{"head_dim": 64, "vocab_size": 3643, "norm_eps": 1e-05, "rope_fraction": 1.0, "qk_norm": true, "init_std_qkv": 0.033, "init_std_down": 0.00449, "lr_mult_o": 3.0, "lr_head": 0.00664}
MLP neurons of a small language model. Each row is named by its layer, matrix (gate and up: input weights; down: output weights) and neuron, and shows model dimensions 32-127. Each number is 500 + 50 x the weight over its row's rms, rounded and kept within 0 to 999. Numbers have three digits each. A neuron's up and down rows have the sign that makes its largest values positive.
After each neuron's rows, "fires before" lists the tokens most often just after its 100 highest values on Wikipedia text that the model never trained on. A number after a token or word is its count.

L3.gate196:522507432518442569445507486428548420431471428490499440527487542432570475464538544457515495527665496460473435494448532520444497513499521579503474532578525483510484450508421448415588524474436494521462531601480491551429554542371456572472450512514560489435462426483542593500529493600464480483
L3.up196:484482485588467553507592558533455408530488475496530490455558515456531507387522600475488465479527535543456480585476511445531526503471604531551533495447515452540498455445429690484522456410513491547531473530488519454613525540453509513505487516559541468490539544508485608450518520448541390535
L3.down196:482541487469552427507531477517639499463510484509470508568505450580572517498412376490495501512519413472554459405550503535556574500605423575369522417482497492483570597544581400524482469563504478500442507427561503581525481497588469479463445483486520499542533417496519453525450490514537542398
fires before: " |" 32, ":" 16, "," 16, "." 13, "–" 7

L3.gate442:539487533547489425539576447490522480494548549574543428526415534507569476425477551528529465480499392485595520555441485524473563449575551416496458486470537505584435484534534516530537447475490483526473459523486446489515525443497511512482436458483590543494468409398476556552545460529462524462
L3.up442:567584513524453490328511488493523497490448503478564533459495473466666545461449504489461477466539468505628522589489532518589528514523437499444531501484510569598532479518525536527542404438439498473493446493529522513425455470439478513504544518383488543494473551483575485544588537462488436524
L3.down442:499403507493529456575552530514549427517471502411613516490440536516499517438528476613490493531486515481476552473493434561487493489507503532584420453497517514530519463583519505493552572507485493469492515422542504502514624455515637484513441488533507510475545373515425520500479485436432576577
fires before: " |" 47, "," 13, ")" 5, "\n" 4

L3.gate527:365548509504468458573540499606559435485504532514479474508553474568551450478389525514428530507535414486463529498522397472479577505497497502529542521462553486488495480485459579524500498533553496573507504485415473448516532369422473516472564479469457484493485473410533580461563509456548538437
L3.up527:456500404496570537537499506505553450497547517602483388513526483510475477558393566470554522451508459518446455527530466450513509508516487478503540495503500621524500406536465523454468524512480390458535404518427537586432573413541461466341401478512464556417566503501549566477598467507591568489
L3.down527:443523510434489417505504513498503538519523488408506487422487424411477431480636537506488534509470509458461556493433470486535480489501461434497464499538485439531621523431499440448551513501504514487609561469514519423475503563493420485561529456481623556614460386518467488447430536523487551423
fires before: " |" 51, "\n" 14

L3.gate486:473577445461478508531541397493587485514546492476414625534612591534604371528503496505471506519524506519549609520538450465523506370429507419489481490427453533545413501552543536534457588445469519464434456477477504515438531497411422545500494531562461499482489415487466475594471490464502465491
L3.up486:486462531546587475571475449500522449590546454494483497475528521519438568505514498529531506567468461534500449494494607490550474520450547453468469468474541457553522474478505472562435423509549520511529550524515545523554522559527530450521542515524576428451470548459478503465364465445472496401
L3.down486:460498440465405579495479441461497566553513506521481547512535541514520344503555494484497552533451513448467472519533529462511455416460493378475462475483492501549487540477513518473526584435469401410467438562513375467450531492443396560465427480550484493458507449481456467513488520495553540465
fires before: "3" 12, "5" 12, "2" 11, "6" 11, "9" 11

L2.gate14:551489611504549491493506392513479492523560523455583623593511540476563461493483547459497461508508503454418475495558497510483540537546402456573513494463552490489514549545564492478504398450557481494530483411437514556505516467521562500446513507534549487502454503539427487508479581547459536511
L2.up14:489543452437409549505463560445527476467561542433539528540562597479528516455468451482504474509500442486417447582506487521539545511480523590579528440404510535510491435510412563623530539467431598553484449653598458477418466462456491538506398448498481454611513498476431486502579472437495463545
L2.down14:614440515477483432559502554562528529507452471497438495584448532491473512493549550471444491481578536591588492356506440514566403524523477430476514471621406440473513567488489538448524566555477540502429527471455533471592457483472512482406424562490498555443496502553470572435479496554497467482
fires before: " |" 41, ")" 10, "%" 6, "2" 6, " (" 5, "3" 5

L2.gate112:467553520480566441560540557552556485484542430417615472448553403487598537376485574498557518505439463443448456453435469474484461475548489524513512489581484535520485430536499564409475575527513517467444448546502479486544549515495495451482550483577595569562537409551489531462497371516415541511
L2.up112:564477391527452507482461491406526544495549499572482584550491479461428535553552512576472497551557482476517385467524524496562548548527543450539470470450485430584516573532492500476432446479484514591517550505477490471458540504548473499520318551547450522450425533426477413519502528485529473463
L2.down112:526544631503479463514519530553448555529451573507477508516450508545547457568502480446491497551477505580465442551492437462494519530548592545533568379509487593460461443487464480464570593464572461496528493546564557522503451596522472522477517449506450456420406502486582595528451490428551445464
fires before: " |" 37, "ing" 11, " medal" 4

L3.gate396:438547435489468490511523471477561549430467408541519515378511541398507390430504593500503448467476459575524509558433452384500417480449506522574445413489582520505529427482574523438500516501554490566444593529485436452518519507535445580478553444572482563478487489459465457612459469458397454484
L3.up396:502491558437496562478540521426503494495385437610484521396448498567545495573585489572495423532386503472561454516534397441547490497571493533491466540495490522473470473446534437478560534496548438482509552483457511431568481449456483605524503463554453548479548503586574495492462424498434468393
L3.down396:475510535589496465496477462531465471488590455441477443622546539427519563380462438464484551359601495503552438536493522526443562419451421540588520419565556554557483462556417525629418543513514590464499493428467492551526423475439544479533533488475559517539459566511502557524522521506521513499
fires before: "\n" 32, ":" 24, " |" 8, " –" 7, "ies" 4

L2.gate487:525491517451514521461581475531425565520461534471456479426515495483553497538531614525527492533532488509600493522373502450502539431537606475444436527567646449536552489543557581472527517437556458596527380483453559463482476556518584548561566581531494521490617570518416514495588546470506519561
L2.up487:515577490496513522542603561453477552577418445462435438484519481514501437603542587551519476589473492448429521511481509495368514504522534478459494461551558470559543561487515495468455501490568415629494504516501587512439487573513550513549562544499520569526578488459475505433609509495461532457
L2.down487:416574566521466580513419516471536619486526511464570447423457534454482525447574479478479402517519521491595596413512508456604557473481521452421421488455521546526411477545580513487557416491446573338448461431487431491575586507475474603475485480512492475535468432530477574488450554489478500502
fires before: "," 43, "." 8, "s" 5, " and" 5, "6" 4

L3.gate337:471574502497501557564490558575603552576462452547531444521513417475553434466487602562489522515459554536519427569504513434357490458511475534489474532546510456554550546464551500489492426448499452420562601441487434431498425423439512456451538469476540496553480477402513495522505455654468462506
L3.up337:479517500471506437551534551543492560505504475490478659478550475527553400411444464518491514485507482454562462545531520548386462488455499462414461616519479456446443562444539548513417537479523492506510572416598536545580622511485522529533556560576551471521418476553467519445447470501476529480
L3.down337:411464445537488529482352459434503509516533425520526429410482522439549528504471596556480472424448553489518479570458434481434546450452505446510394500418543505527577441494464589474482350434509514530511558517527455495483525435481415486467524415522530450559507428445539525495483485552446578483
fires before: "-" 60, "\n" 17, "W" 7

L2.gate145:444475446495552537505584530497480423509470481504501504570515477488419416462407487571555468546491473495470463473521521511464495498492572536553571551503513476434588531556470411466551466493532429590555561619491445467487554534453515487563478440465461385503500563465478560494512516550469448452
L2.up145:427478391465526434436549602519453454578410454520514525542477502552441558423451525513432487532490499467456495501518485536444440525510498538555556556481451539414563562560515526517468485441606449505522581571492467435462550544559481417583485498494436481506498494531533515435487536561498449450
L2.down145:569545499559462512571428424515601494411542543460521502411505529467563527517513503509505514540491461516551492508453573475497552555491523480448486472524491501605475508492413518536520489508407575551510412426526615526450439464514536540426462526487535583496491463458558474486556528453520526585
fires before: " |" 39, "." 13, ";" 6, "," 6, "th" 4, "–" 4

L3.gate288:481481531508525500501523442487527491508498492582452484550592483483427522473507423552497526527524514659542560384430535485496468530506538477485461459529519517497538456506485491564466571602562499528417451534478477508445448592576465576561494486506531447568500526424487505584492512604396484466
L3.up288:517432538461461557540422543562428557466528511511569499536596491510497444417527583572497558534506449457506523461504525551536544503552534467491497506518480467503565561467562475511546483413416523483566488628500497429558538501499515471547574546524578536479522471411488609502510513642483491529
L3.down288:544555445473563438531553478421507496491424486563537445510498439510441613546412528445535524444524499501569489460523486427533430605503471479492549521570515530567513462524416473475382563582610420527547398509490491577425487525514457553466491501530408414496436520491490449534444572470464408486
fires before: " |" 32, ":" 25, "–" 22

L2.gate557:476559456551506504393564533525526493484422390450569535522464462555588393512462510553500439505480552501504530438499450552530511544524377441446514518519478539439483315415463459564418495413452473559566450524569455521525508487497469481462558455434486472546369435446498522503554482545434456449
L2.up557:484541455490490432553540474489453497418582543511461523419479473465477496395522466516478480530547479409522467519495523467502522418590524540428427485565492498535523479409549526429515520584536515510487531395492514511523475469596629422547565505520482522447548532565465512497475395478515432479
L2.down557:551475563529500577400588483523487552561496525464516569574423564530534464548480551553498528535480530531520565391493385550524476545406472481542480493400512551479460433513431488566466467401457490543511418546535551502556482512430442531529532525541512499521466493409548453490559466611495548527
fires before: ":" 27, " |" 24, "ing" 9, "ation" 4, "\n" 4

L2.gate262:483522460443517482569499602502603494667526555506579585532550529578539460534513455421438539522517561539428511410498597488464491477548444533533576507457470551585480471501459413577533467464475436391520522580490539528438491474456506573477495543541484527404493515527440478422523424500487522498
L2.up262:442431477552557508443496479489428406609489537521516520555418535542418539554485399478496533517473464405553462454528451543576557438564493478484494501502568522500477415492470497524494566447478494379522492487528576484526415538481435489526521488485459513556462529506496475550587410567644468483
L2.down262:488538501514418528472591412487608572498531460521533488506535505579576443462530547546481548532436481476484506539439543443484471556449547438450531463428462598486540536440487542494517534479602506574454383569438460534523463542507417484472543525492513410484558473504593559548532553508430514518
fires before: "6" 16, "9" 12, "2" 12, "3" 12

L2.gate448:484452608603562572484569500435509411502503483529517413512472461541550504471583535502611501444543536569376432410469548502513490465522529624565551504492483500552500501517454518501501511427539500502519459521452598500513476461488510507527421483570579541432477486516588475445561503472570491578
L2.up448:546479580469616424408497488569415455504543486526413409467553475534511563498506510553470492493611442472476566447415425466492468475463600565504546492480529554446466504480519638548446454548447464459531535496461460506545555459522483466498551482498524492492525507590447549481575608504544569608
L2.down448:422471475621470569556543454436586408432436486417428595555466458440433461520450483478434520571458474538515535505534566523404516436496512436608492452454485468494609495471464519422550430506647525468509567583463603567504504551474459476493548547499482419432541474474507459577543460489470473451
fires before: " |" 48, "." 19, "," 11, "–" 5

L3.gate249:429454533538514514390494545456465542568469415483480534453546488433563523495510475520470511497508562485422507514439481498421551568514399453567510552463415562457533503463492515512578613418584429506573522444495462520528485594506483549551402432570492490551449498502596490563402520493480504556
L3.up249:419420458460538524540494541459463494517496495523481513485485458468580526438542486466553499421474569472395504474510487443494503532542446486472473445509449598443452485466533485513477499484559588455441476475521474508474480473540573604565448500523587510490517415482557593520432532556434531492
L3.down249:521544533485454546545545504513546513559533525537542463524536444531519495549362578512517461462528523608451549485510505425538375448584525592492494484519393522579505508477504502506514391497592483529544530525448541492520512514549482493449474571571516501508539558447550452572548495468564482425
fires before: " |" 34, "–" 14, "\n" 6, "," 6, " (" 5, "." 5

L2.gate414:507459478575569484479566440488454488497358511460537603499413454511616369522415539482415454432503598588556476472559477472538509585573492520540483478511534563565503496514450449462489491557517477479424433559382529486509527515494483481486536474475554638502517574499606507504543551449538558495
L2.up414:478485564518498566409517460394540567532499609522560505520512609479546505529430540419524459543512469567504539427491444504574583573564534485411595488555516434562528481472453493421440414419535467511479521444506497537449496497471457527396542512388488582495485567579483532497483598501515494527
L2.down414:568471473584599479538463494463415490496499517497584582540526418522542405465494474524459551440462474523514458534450546567485460428532511492451512471517497610498479470431483530519534469510489534562441519535478496548547484432590502536525457477588521489472563490497525435589477410473450535576
fires before: " |" 39, " to" 7, "ently" 4, "est" 4

L3.gate571:518465476547577531457598553548413431524417452497452594544544504472517381453458537570442558493520516369548489495470522558532440449460494483522514529434491398467453516528474433554543543471467536558416414441552558534424465493493541467523506536454454484515506555467505449416495567477437436526
L3.up571:425477452435524477483496530532354428637486529448454545539491472552561452555502556575510421517505496524510475483550561546553499427503503417471517419509537516465436531398545549533474520588571496517428483583596565505499530587481539466488493520512455428501546511424474572449473550584540523515
L3.down571:428504467469568539518525576536488459457507497547518479528528529501423454493425444470488562373607465412483402536504546417454454508542486503480489535418458555416484492585422429501589443503531498575538477458484524570331503477508417529556505577459442555534547460524458544485481483432372408457
fires before: "-" 38, "\n" 25, "W" 4, "|" 4, "20" 4

L3.gate393:444474498614432376472544447440461521491517480602505465423459538531476410524516482493428519489583533514460552549528448514470568490462490415525487509512527477505521419509465486486481528424566573458467474440442430518526483562536516414516456560527563451431498490513525540418553556468431552445
L3.up393:541464480424463504536412470502506543460443530579478464469545569451519547491546559467509496405495488447450594524483525495524438565487556597521534522624448443450544496568536552432511479550443448550548470453546423478475541439455492506549500542470529504541547549460491436508534486459571442394
L3.down393:448550570669534431525551493507467530498493519471568508434503465521396467498478528548479526561583579487521513524430495515451542370533452445521479484385529496604511460451477423575540446387580585457503538528518459477493527514595550495489510468494515447567486442556485567550511520542391500580
fires before: " |" 20, "," 17, "\n" 12, "." 11, ")" 8, " (" 5

L3.gate318:450545475502589510551486500414488514498486555536534596590473468498608470417517633531490558484598558480463523515521526495474515492483481479458474493459551575510467446516519439497540417509567456525514556448506526504521595450401519501453569517420556504514556431531419455479488462490523531582
L3.up318:430477511408486495613408500570453531503460499468465390524524520543614388529367532569486521492523507484536441485524550574460423447534492438509480523518493444506513533485494565543434420557551544442658578460444498569498575456512594459415472512452531436485490506506469479469568484521511447517
L3.down318:408503457507543511377525542428530565459477399452460445501486450481478577449467550499517485563494493509473459574467474365464488434510473458483457494478482554428544392498479528394540411486518482533499530500485486483471557434484518478522572502376544498557545505524502503504510506467485517523
fires before: "-" 43, " |" 17, "|" 15, "\n" 14

L2.gate564:449540497388479494450508556508561567570515418466565464543499423536451470550530563399610550482473428563516467523538595520603454562474566488550409440487499544539553485416386474463401555472520520450517544535510576523457436506438489501526520545542509608469509466509503455513509489466544530491
L2.up564:485452528506454574428606499522472534515433468431513426553582441524503562478536531518507596546445499574552533524458495560609497524486447502573400416464555499543506447453380501407541470535496532365443559454458434526516479526506455434531525490513515448624534505473471441564513492511516538506
L2.down564:596470640532454479591484479451382461531502526635530485448519498524538502542507535566509384463555526568573494480469473471447509486543482524533464457547531494498429544517517444456456433548534443534511557491464494449415505507510541526548500470403578410514508584495529514490491537523464459452
fires before: "\n" 45, " |" 10, "==" 9, ":" 6, " –" 5

L3.gate435:465378505447500482545488502461567509519600539485444463519503538465450410463524484524503515485534448433465472455572551492498554529479604535462558428565526554470502459456499433418381562439489436505480456492503515532554533533494493495552485547478527452621452662532456502563530527503418598493
L3.up435:458482432488508521469551580447507597513488540489496505524578539514485454544627482558555409550526554489516494544492498529434527504429556554541539494394477529452553406444477424423513618454511447512476465516475471579557413524518455460487470550512465474571497517563491546466507472532502446508
L3.down435:625558493506543444471431451536480421456471428540468496477389447546494558515508506533484600505488518576520564484424548522504485566507483497528444543562476486515522485535516522579504388538534609440577551459570454516520574533537550472516482405476481480480503518486447522484506543411574514497
fires before: "," 43, " |" 8, ")" 7, "\n" 6, ":" 6

L2.gate163:509538485493492575543460517496489444465544485552531477456499538467467472357547460547435558454491471508509487456464391494462580401436488569486450494532570545425501406468610514464486536473528577460560491505540559463416496455445483495513499454504552466423457462487461491450541457526429509524
L2.up163:543478446489506526461509502504488547532480523489447489493512429455476514588579545558439454501487536522528528512469558534394537535528585534442516467631426548521442473491491542539556438464572475450494484478582455502508513507590501492466503500518452538515529568574550509546592417530461550477
L2.down163:502480400536555595510503547523586456493545379452569555507507497563532475460489551615440441433432480572547518551528410485483568449543571494487468440437570504501474498469603492517449549446449463587539593485520519487462495483493467468424515449425557605547485511489540475557494499518531558578
fires before: " |" 46, ":" 18, " (" 7, "\n" 6, " medal" 6

L3.gate265:501402571470505530490475530527423465517472520399552475509488446567480595571492590582519460562486481454467498500397464606552596586506542455503514501455548642493486453510440493536488565509526405505548510521502522578530513523540520519431555475508549581449426526565516472491495541523502476414
L3.up265:478507489486597406499519582495514460479432555472498460508507485607447464517435523468559571540493444551588465607452491437453478543492601426436500520557527432420452511350494512518485507548556519508440421492539490497507439546476467487577501521509439504435372436487481486425574489470480493530
L3.down265:505544469472535426536386512446501480578524499498570553566578578548533507394502475489511395455522459532421496525584503570559529524503508566557458443465582511484499516552497497583481512489495482542528405445559516430470454507418511589448522520515475515527536533534511435473444528511461474472
fires before: " |" 60, " /" 14, "ation" 5, ";" 5

L3.gate411:432540438589453576450500501522523518476534481425521486480453419492607550517544578493451583492447394499431529535559489578509455549525509468530500477480448559562521535605454487476510472494542458550552495467514560446520491562524431508413556481452495525447456613578489454547456543542370501553
L3.up411:474566470482577520582521502463554542532455491488496480491592445452574450481502523420449510545439439473478420502447524468466470470511380425562577509430559472669503447502511526478500510422533460480495535498454479522464511492555486465467468476493459338559535525493614453492516472548618445480
L3.down411:497490538545471510480520469485531492546470409453518464516444452482548560498494598602562482490570440497484557486491537542486560553524499535519456440471495577466513482531428498488476451479473513585565410575543619567527398534534519461584594531482599609428407499499584584505481523487443475497
fires before: " |" 47, "." 15, ":" 5, "+" 4, "(" 4, "%" 4

L3.gate123:497436519599615549509414475536492409486514519465487503473525372543443355454455504443523550561572464530507546496525568534495486472525545404552547498455542542557560409436513590511456463479516503471562621460614512481456507478517560484513507537476497458450516494442492468474564411526471447529
L3.up123:488617524521503507593478547534467426497584410481442528483472454518494492470510456526577533486496547499487464467534547480532522470534445490485523512555468455551545464491453534431506494514460478512642442387520568497556372543490502432486527550554519470358518488456508615572517418459468381491
L3.down123:504500504617487496325600431461479504550407555525448353520564502504499514523513562484516511502556460514514508517403510492444516563457465506446450502465471514466424471492577471458475510504498448476439417498471449531543508514473454535528458543494449555539480451523577390467475540483517509506
fires before: " |" 26, "." 16, ":" 7, "\n" 6, "," 5, "–" 4

L2.gate50:474565457519452440399545538505528564475346531464602531501483405524494453349527540512400508476562489514481545528459382522458555546537412468528455484423489544575546513521448506445494555450465542543515434481546541563461563552481534452477496376575474462531503574431477556516565530500499490397
L2.up50:515547467483520454413592460459452457507488562455532496581508484598532435471502477393486507498457497502465477542512480521389489518492467456518549504431554521543477557500517517460564462460471552513506495441504524578518485495478587501480475452583496535595508562584512559601504635448499542605
L2.down50:465483452465454522517545545423570570528478427516620503530573488438475483493435442561515477508372467447466421494547502488584510455658458544494458467496452432435527575531463474481503560467587513493405465580616529491440501538520511562395518536556472548531442570468499471507436470515418525515
fires before: " |" 54, "%" 23, " m" 4

L2.gate277:487406539503480483523492419492488540516485460527545486551506504451432421561488484480502471492465524405538331584503443498462451546524427471509524495496456458486504590500443450428578468494485502541464532525607401508438545521468523501416479493545523514480380451531537449517439479516505521443
L2.up277:448458556556607499499466542540548517508485550489471481494594449444512484435515445512575561510478534508529492470534548445567473404491592374503552525424456462501485573473520543531433485489476528454388502403562555512523441481427552447493558555570500486564522522591468432582484503469567509487
L2.down277:445511488488555435528531466453556569428545500524610503441448530538432494431552514496448524473520521516555452482450509539409524537503548650455467506516527607562512426461603485519556512505503492486550514634567441436527554493629535508526541459380566532532408473501510531432533523496495487535
fires before: "\n" 75, "ence" 5

L3.gate314:459477504523526578456524575385541440539454519490554429433441488500523531512464480507506455501467457491494509493527405443491529539540532439480577547495574494511510413562544506479506481470435529520521512546493517551477502539528520496592496506485473558508518514555418545551623563529552421442
L3.up314:566562447485442607545479541434446406473478507504490532491570507542481539521522525542457467634467453551443477435471501431487560602482571493447485471464526519553472505514557548513506495526440543510505436535477441511533512480534577466463512534544582477546460438459506530593526517470571500550
L3.down314:435489503482535457429533478590581533472557526498579529516449503391547490520452526471492431411536575407536479509448505500500484416528431484516497540510528440432473448543468495524482552492550510518496548507507500448496462479450412532501505508498443553493482496464450463406467504630472493522
fires before: " of" 24, "." 14, "," 4, " was" 4, "s" 4, "'s" 4

L2.gate405:496546608435518468432467571470494426449483600451665388432550508559561566513505570492477493483515512516523526497471483528471460476535459494479502411530529428411457579491521411470555529453456476460522514566420584513464495468472510456491409460469571551521447482531464544485530486522495512463
L2.up405:525556406413622486509511474447533521576470520552498573545469444411519509511525556525389530469499526408528487503408418538451522495506470528576444458496486522554478549508541484460489502527516465463555524454489448394531438495563519502431519565456471532548481510473455438439483503502483520557
L2.down405:537476506532503498410531513615513495459466500357488368544497520556494491487489515485609498517492467579419569513523501476500603493463469449417579528551502496365491459542469550538525491522504563606388549584480546524490524572424534522521423468470527482513552484591502640537502478547503452443
fires before: " |" 76

L2.gate232:528549598414500550474449517504445529473497550538413470512475477422444508493487505533541464467497465507492582482473541458477504496469550454492404516491490586462534430500476497559455564504495520627471473418562483449478548527503579612554531569477421514512444489559450455534451506469401482518
L2.up232:482528557458478530537546529484490551509522498547490481491486396452458517431476505586610500432576436558517531470391421421557553397474514469451506481405470532494541514547510503514428527418575574608498481483487506466423497534467507613498513540523521450447535458442481571445543439447411513526
L2.down232:472513454464495467573393511545515622481439477542516502417420509468485442494598406504558478523453521427550540485577566480487451462530511493497405445530528542444486477494512467428532465535527498368573550475423476515529598484515492455499449458428428492591530526579427438449486634499392609463
fires before: ")" 24, "," 17, ":" 11, "–" 10, ")," 8, "\n" 5

L3.gate358:489530505566532557457584484486543468489440482518496531517470491548557479484470605454472535551576396455480514486525443575484648493561432488559574407486475571542624488513428552514457496427553438501488477507453555490550511539506443527499435494537589472443540479424622503494500525541478545431
L3.up358:514467419440497544509546519538474467484556552512451565516428448457570436390505559503467568447579500503522455499458500435457486555515528550593512458469525549572579552491450497449532406467516427551578509554530546483440534530487488439519481532522474431507479351453548516584578480479541482558
L3.down358:461502523573521466527524348468558454571484492486438523567603497551504564545452527506566512502512370526514512511526496558538627496555434514411461480484514557506555542539501584577450562445445564511491488502512496522506456515564426577551459472489597518462525537467539500539427514514434542406
fires before: " |" 28, "." 17, "–" 10, "9" 4, "," 4, "°" 4

L3.gate83:543430436511574450599550516597476432542556455469434465564494568479458464519376550533432440446543494468448539487499425484432512498502503511502600494461534500560557622467472498560549482503586524505490580476437484488429520481499538486474574498454471577558488438366675505512578529457550501535
L3.up83:516527456467536432556498546554443419500592408535549496598412555496481464482482551511443482472406469456440528445531531447423466542451559502568565498440581523545554543422517409510518474530544506506520523482445459479509514536473595526454533479497514556545464469374624447519545546454561550521
L3.down83:524451470442509486476504462460500487536517519489549490511564525532561483563436463435526493561486453488500534466469433522501380465528422436531425541528580487462437494426474621461572483480581516480498499508522471560554437457486533537532458404431486417461490501523432523462492485527585495446
fires before: "\n" 37, " 0" 17, " 2" 7, " 1" 4, ";" 4

L2.gate387:460601442607517511438619542491502474546491438517452494482511475518459536473412515498589574511514452556489459442457487468528504406453476481467500512471419511540529488529396469484457520498511420519576534603480585450486456446476478484486524419502573503450598468450587522473464453538537474551
L2.up387:514525538464482470518422502512459496494505449437510486445345448481528520535585533492473465507563419505447541532464515541526558461466728575579518522500482481546497416543509521381477538550453486485491604467487487457498589557566423496555444495476538480468438432455441477495490495545492525472
L2.down387:434555440599448449558558543472615493446445524479479503498637472478435554444392556499503539601514490556513430461514527484448516532516406466536510523507552489508540479497446599573549478508502466569421398553418548596476517458501562483462557571487530539464581439478527558477518520436544401525
fires before: " |" 57, "–" 17, "." 6, "," 4

L2.gate307:485532511538484527491497447531552488470501576507355538520483442571594519526410435548485545525517475544453606475485516466636485537518484532514525508458478530533535437546469511520496410502577481504524460518451538432523373501485474470454457461517541472497527460439559512618446507555482473514
L2.up307:494504517539552517264493542560557474537481488569440541498605482501545432500464515536530520451558562503509471592466541454555538506485499498498520506518384520355553473559464547563450513452497467373469525480466518477493607487488586497452502586506473545394416505584555518519496554561482498478
L2.down307:505506538491509504557540470478528540483474401415433449545447460565498462480482485494519531477545423537375497491538492505492544466508420467545499474439475479622469465497453454460636562633503513600519477553529605558502488570415498534472530484497558466473596439462394625492578542494545495567
fires before: " |" 37, "." 19, ";" 5, "°" 5, "2" 4, "," 4

L2.gate358:486416504475417478522530475451487552503404563450454476559372533554454522488528604535567424419488517453440623542501470476469498539470442437549460431344465471542508485498498552592593576499528565563548425481541503424509446456454474567482506523573561431464568538507472474515481477482535483476
L2.up358:522509566525486453489478575505445478512399497600533465463455452528532502494561480448487508441473427549463528576406519567560539484459508561462535473531371413539510442474473441475408394536490502495418503522563466418607508457452434499434555547402419554501445479484403482513440573502487578467
L2.down358:453458585540548486509561506507525512452574522508536522454577556535466414499448443495468518497532586506547493521509446475471534528488501524494409502454544552523494577571536648498538551570464445465535417556458507468376453539477555501590447588481529506487474598496594516519534413563447437545
fires before: "\n" 60, " /" 16, "ed" 5

L2.gate352:514500471452568513561535504512597534530514467504516615519500504498525435477514506490435485522433462507487503466455518585517491469518486507474575462454559479570455395476489483451502489393510455580571570504578513607462459503497450409493551476460585567514512580517497545522468487555482513436
L2.up352:542619572510433508461482504438499525516505450497603514596450440482519531573516415444416507462488418528484429461443481548503507554493491575557439437462545451501476370427548494405516504521585556535568449531464526519481588460542554545527487509495448420473516465473462483443529461450542450432
L2.down352:457405488485519476549445555579467559452575495497467509445553629436487478455493575491534479499470486446579535560441474493433480451530479590463579509368515535636514507549460529534503521523529376477474566503502480484555450532463420428502572423521563608476503518482564444514444440448437565599
fires before: ":" 40, " in" 7, "==" 7, "\n" 5, " also" 4

L3.gate92:612403535466438541486557494424569507539532446480531508589449476471481403581458513486553556590529417441447469486607584453436436475477417439479507490483629464570563460520491580536478583477595559521405507446536404522516522517523532453582508497570551487468508489495517583455460576423455458504
L3.up92:482504440449509452532480560576482486427564537589487536431495478470537514540552506639534454491540533593515647464392395485466427444506500461547503403480458492498532527532544532566416452441514504496579409481583631409535477464494422608501440411515489501488594548426498467503459403558543537529
L3.down92:463565532507513517503553533445502515596392359392544559569509632596511541472576449443515497455498443443490455540597544517506576520552459495407554519522549517505423457417493406512447572522471473481548473609480370561489534552489522479503546592477469470503545426554498503535523609555514479540
fires before: "," 50, " –" 12, " |" 8, ":" 6

L2.gate6:455611548587430525483507486500456483428512452588500406410464422573540459469509428522512536446493565542445438516530524451486501538521481476527601538492526579595537514590480511399447508573469515496559578547402561459480465487537488444473488472497590609505488436524502479523425480496586549585
L2.up6:487569517423495502492437443564489589417488392539404344435614543482429543504472466571578498484537518586515500490434485520527414440448457486536514449520487467499439542520563477519447421539503513511553554514474505495531541526554437532532536483511591506459430467517436495413488495524495550568
L2.down6:502459424597536469569527556520505490501433593451474563463411435550517499450481532456442510500484412506486489494460583592484511453520527466524449470519448492538581489464348532539539519427511434475461570565441595609464455479539525464473508488471440514557508478449565495533574539483458439468
fires before: " |" 40, "–" 33, "." 9, "," 5, ";" 4

L3.gate429:537429523494482538506538476476514541523431429482429466451465488553585486547554542479572465547581527583445488374519451533559493448403488358405509472476615521569500457513483562487477456502557483463519474543501380494522541564525508637546536580585484483542442437463430490485432587480412486469
L3.up429:520562454467503585502571453464500549483428433428475423463509407462545555492498433577510424516465489427497460564495496434447556556522535437522442451525493500469457471529528482536474450536448548479418545423551475524474493482478424474645568426466479553538519556489542561574423501535482510471
L3.down429:429436518559449429545413594476472482486493541563590450444501480426475480470567429457454435385561496487591568504527391503541554475530501510501524567517452488467448512578528453405542489467514569456466588476512540493439547521495519480543450506456498491523484510646476584514456561456471517479
fires before: "," 28, "." 15, " and" 6, "s" 5, " to" 5

L3.gate134:483505453562543495538556418435483460505503467503460499499460493575451469489484638509524583567594397569434377529509421419479458574523429528559554523464464527588537386474490495525494564541402461464448599505503561460414543444468474502468509465438487442440525448568592458525428493437511514450
L3.up134:535533512384376566514435483511542389497523536521485526389569536501452442505502484434473449535534491455506428434482596629481569575593597608534520489460445541570497576546466553437473426552589508510532525500475538544516459489499537513386468474515501537573498545451477519474481516518516537558
L3.down134:425509517608551536485574442522529562691525579519471532601441448523521555469491579504601542456528352502546484543450472479465503433511479433493446390447431496464621520451496495503538590498490478530435517404548452555469548577478462521588516553514515534490536575506550550486494518456483478483
fires before: " |" 32, "," 13, "–" 7, "." 7